config.toml
num_key_value_heads = 9
head_dim = 64
hidden_act = "tanh_gelu"
decay_shape = "linear"
max_steps = 6667
dataset = "wikipedia_en"
MLP neurons of a small language model. Each row is named by its layer, matrix (up: input weights) and neuron, and shows model dimensions 240-335. Each number is 128 + 32 x the weight over its row's rms, rounded and kept within 0 to 255. Numbers have three digits each.
A block is one neuron, or neurons of one layer that tend to fire together. After each block is what it responds to, as a language model described it from the Wikipedia text at the highest values.

L7.up122:138116140111183077115158144120111127114159134097139160072095157161099086118148127103109104169168070119156154096099102160169119113107144127155096113129129173182136135151119181098144098119190119183140103116130167116142148149023121159126123130140181141103128164178090136142129155116123082161
L7.up224:154125138127169130137197139171091112128140125150096128157102137175152124139115125125079099153095086128144199092110093091151157130094128130098089115104110167157177128167122151087118141118170105120160096144109130061144152094123123103116163082181125131145053110176133098186137112150130129127
L7.up785:114115158081151135099241083133156126120132113096088133095121130129121101072141124129142120122158110153109143131138095112152123104135134151112096072129109146114129184154157112093125135081154164148129139163033188064100124155209182107117183080163131149117067125091119113172064156136161158147
L7.up1041:081109208152105116139200061151147082086128097104140118086113127164193079060122160161135129151138156134129122134098092159129088184136092165088132142135158124134207078110138151117134161138094152146116163110168127143121159123148123135160136125096112133167120144126081098106097093214139120121
L7.up1080:173147121181168108089144088121144179113118098114102139093098087187145074131190161127122140091161070155138155119106088142074161175089189150102137145131131179168192106124119112116106096079186137078160123135080132108150180112144183139220146147175099046166153110164079111103190164186125143103
L7.up1094:116143090122121116083098139084133100169153107080053145130130138136179160062146115106109136138146127114158164138094164130085099098136172142182072163125111114119152088103141122124152155141187111136189144184107137012148176120154148135117095197168110153113106133165172112178139139121173098122
L7.up1398:128153113143194157118134133108189137146079083107149152082138150191183176110177169130104189035153111131134127127186089162147076132122114164087083145077177172181153139146086096147115174074148094150127180132132133133110107106089135164116170129128100106142107142208148158149141139150136089127
L7.up1577:125094100100163103157142126179134072104165153139123127107116157149112158129108095142068169101072145086151154139139083138073136137169074153113105165191130108122121073144155162077130123080120134087129115159125141073149158139075131142127106083109105099187118122180094110123111122121111069091
Responds to: Tokens just before an expected number or amount, chiefly than in more/no less than, plus up to, a total of, and table pipes.

L4.up588:037178102152147074132092126139120136139125103122095116152112115145145095173114155122179145098098092154126087181145113123155082164148143178072155182134102143169109153129158114114103105150107171138145137133128096120142121174141143093069136096082067172131110138148151200135099091195114126136
L4.up1212:077148169111104156111190116136133141087070184130137108101146101132171117141093145163146117124154072062164141129160131053172161146193121089140074147141171153164109203149122121101103153169116159140097131143137145134138113134112152121111121113096073149093133143145128209185134069111085063133
Responds to: Words inside accounts of elections, politics and competition outcomes, such as run for re-election, elected, Democratic, Congress, first round, votes.

L4.up892:075164103168176153135133111138087160101088175091119128189105100074116126075181131174083137165083122116153163094128148151117112127086119104079161140145118143125099124085163145099157124095174150129144127157116201118190152098125106145181115158130135172141146124122155121133160122106153103130
L4.up1218:115144134179130120203110070091065150104164156180110125111179072143135071124150132079173137133118056072142102110123059090159132081114122094165118136080136166167148125071130107130158099094094077168121153086118127147153165150118122101103066150069135164157184144108190148118095096132176110162
Responds to: The preposition in or sentence-initial In before places, dates or publications (born in 1959, in Baltimore), plus word pieces right after b/B (b-our-geois).

L6.up68:176135129117157163145098128182106093168138147137095095163104171143147146125143108129124097092099156174183095131107096159092124116139069170217195146110154135112105177124135133128121097038118225137121190153114162163130156150139135116125064088156086151133098128122106147105088094112114092135
L6.up689:061108143132119180125085125117098176133152144152114143119143171143111192112095071128115190126175092162152107123160111080138083115142187178170117153172139107104154109164070106135144137133175101079131110137116137141157152152115120158105070121129104173117086192186190158112115146197144161124
L6.up1070:131179108138140151076159131125183170146117081112146135144119152138165144141119115215154110114172090112109135151136108094114128087124179147102143110113153194117134162110191133115173153085094115091120153155068099088102133154080177127098132105153087111143091109139136096129110128158150171108
L6.up1157:152093170093119145101108103114183173145149080109119130094130180164104140116110143079106170070080089126061163176114088094165166104099171160122161095150137094090133050137068131115147147100093142123107120091151138101149143157111086116109082125181116097079138111194071175157090113140139085158
Responds to: First subword piece of a word split into parts, e.g. pr(oud), t(elling), d(aughters), and party names opening election-table cells (UK(IP), P(NM)).

L6.up667:127141118136124097120135084101075095179158132124197108134192136159097121104106114175081105097196125148140117172146108199094133105124118157186085096135098171104098068162120152106176128128128139125140126124139164097174147164119128104036071162108089155113177107100082079094148144111115154164
L6.up688:123116193116156114153138113129090121127152139172140138163173166151160125134179122129146184144145111152150140169136096127110084083060115030196086132155063140186081173138101088175133107101070084109159095125118161096144065140122119074124122083150133097082169117199151118154130116157145148078
L6.up1187:134158129088174114109076128105168157121147127135120106083117084134169115127133169138170175164117149098138141168124163215103120107159118105207149212141139107133126155094130125115147066152088152103160151102085160111112063120094103103120095155120102092122121100147086149183116136122188145112
L6.up1580:169134131131160074166103107133130123173112117170160167105156131109121105080146147114156157124183148124159095236098134184122176134120124073230098137144045129150054157151140103114138113107077098099150125147113154120127138134116125116111105121136130090129160088239103136195078149178138166134
Responds to: Opening word-piece of a main verb right after its subject or "and", before an -s/-ed/-es ending, as in poss(esses), cal(ms), se(ems).

L7.up304:131158067143124155123062166087070192083127134187137100110166137132152125202150142147128205157128097124201146110101145097172177122098128108115178163154198116168146132119171116103142122148184216137093173133167113127142124203149104125116116136121150107173157118108120064113128129117146093172
L7.up315:130041113182156112110176084135141193126148120108109164105129126069070190140132117099187096171147149079170104166113169112074099139128170118108128183107140121162130114088132119105093079104150149071166079145106142101147078101139183107118111144117113160096189201125119116127078138097163046143
L7.up391:137140120083102127078166125150096139125150101145177095090140101164094109114114120179153090172126187118108132161154166122107144117160173133127123170095118085095118116114119146125169146161158139132098127174166186069130195129115113142147106116151150116107177110118147034158048104110129088117
L7.up517:137123120109081089141108136129078115110112135153138090129139117118112089179111168112151093131167145052168089111119146124122130193136126126158155064084112131118098171098103170131139096109130171105065128127201126103051186163130108152152139139127182074127094080111144122145148193083078128133
L7.up929:120116120135086132149210149075113127153112215133184097171160149156130130148124126114117118132076110072180093096167159075140128104110151133081117164105155152104125093116130188116158145118161112139109111171097140155110148143138134119139112108227115103151133160169151131086063094126145139129
L7.up962:152108128134127101113125088099161111167184133098139142051106114076142190135195130104097118056196193133135130088080136140166127140176122130183109124112152072150089170077144131131105136089102144150160123148146144088120167139137191161148100144173123166177099109085164233182082161140172129135
L7.up1297:164150087116082132142123150118137070096152149083137122124095065110133194079168154112130106119099184090137147065114195108122079125144172158149096166132202121178110170122130082145162131144105120158116154080078118128193117088134184113150124100167122110088109141147154112189033132101186197119
L7.up1550:106173101178152105080069150079119044119128161140117114143122170123145145110160083089109139153166137076177154085134084145126095166219100130086189162094133203131078120171106143117195105131131085124148131117149154148089105161134125112159117151180129146136128074142115126062109187144122118099
Responds to: First subword piece of a word split across tokens, mostly verb stems right after a subject, as in produc(es), for(gets), real(ises); also name starts (For-bes) and "in".

L6.up258:156186067116117198165101136094076124102143119136144124118092176112166179143195175129075132126168104218129165143121169181119134172134086134085121078132087128172124123075093109134147216119113129148117151128139090158126134084132124136126142124103141175162133190118139155155135171117141149106
L6.up491:154186097150196075139143173101115080135148160103146056105164162145141128125128128111154164100182072061123161168141137141079123120109139150076126130094129148212149055093094136120169112078143130123150178108132186086151129105103144138184161094139122146110093169147104163154140157169125100143
L6.up519:074161118158155123165144109106154141134082088144103127132102142222169060129103199174121153119119058076152158192086061079121139112087161121076064085092141156181135098193137115121128186134167139091141114182068148086133156141150107121239174097201087109102124125148116128183125125140130177158
L6.up766:115118154094182156084118130123160119149159109114120113130115109183107122105115190136086147115103033141164141077150103091121137139129104128014076126160099132136187106149103142101178151146103121179082115130098180077137148140157177113148122074142153114108121131169164085161176155152140109082
Responds to: Tokens just before an upcoming number or count, such as table pipes before totals, or "at least", "up to", "of which".

L7.up17:168189163233113151051123073166148184165152148098131068121125076211146134148153125111181160122140187110143108161140130145137177083135216190140149188176161141178158171115170104111149170109152154160173048203085143136130127093095207102102098086126119133101173056160169141127127121108139175103
L7.up603:114140103176198093057138155124103144128149092151133092122108151170085129127080122118120153060173112187096154095163114115115115129170183180105174118108149142129086071084130155091101148199164133158134105150110157135152159090118118118176064087165158108103130129122117132116132093140135156152
L7.up776:175124119114137125069156099142192153081101109146133135090137206181128116153165116130138133106136160123192103115110129088136122125167147146088152139131091132158158133113123111149174172195159117114168186075105151178126096145184170130140086090142126137114098106154202131144098116158099179154
L7.up938:166149101147124172139093095095168060125128161107131170176105069157139131134117156117111161066137087114101150095179105148095133183203169158129198112119114153127151151127111119121119140112146127110145165083108094105108151112122136136213104082131122137167129119164149131090120080136177104138
L7.up1169:184127095183069112160126150135124151169130142131131148154104103143100146152091193122070171081133122121142116149082149152049139119179083110153162181111142125060169020095086117061146082137162091148102099160169143109128123141127161155114107108082132107095142108147166142148203106107136155091
L7.up1480:080092109144097127164135185175138138106112118111086095155088094161137115185148158110173142136167101108090089137137133095125144114138135126139139156131134133122082152153187091176139143062129125136186133128105106120231089123054140134158100094139114137141131120132111136142103117150137056119
L7.up1548:096174133157115105145148157165123104131112136109159186118114136165102152157063122145084146079100082153085103189185063120150114119185166168079136131122124122154112106161156083077150104127145162111200052090108115159098142112129164124137119103091119101185113137168197151119127092154165153102
L7.up1657:117163147158129113145115113157125145104145097049117092120112177123119144167116164112179182141144107160095107149108098120081116176104147156145116134059150134147189144137145125115111201169095148132137118128124164148124124100113124138168121100158144154115143121174162126120090042159125130127
Responds to: Party-name cells at the start of rows in election result tables, such as Independent, Conservative, PF, BNP; weaker on political compounds like left-wing and scattered table tokens.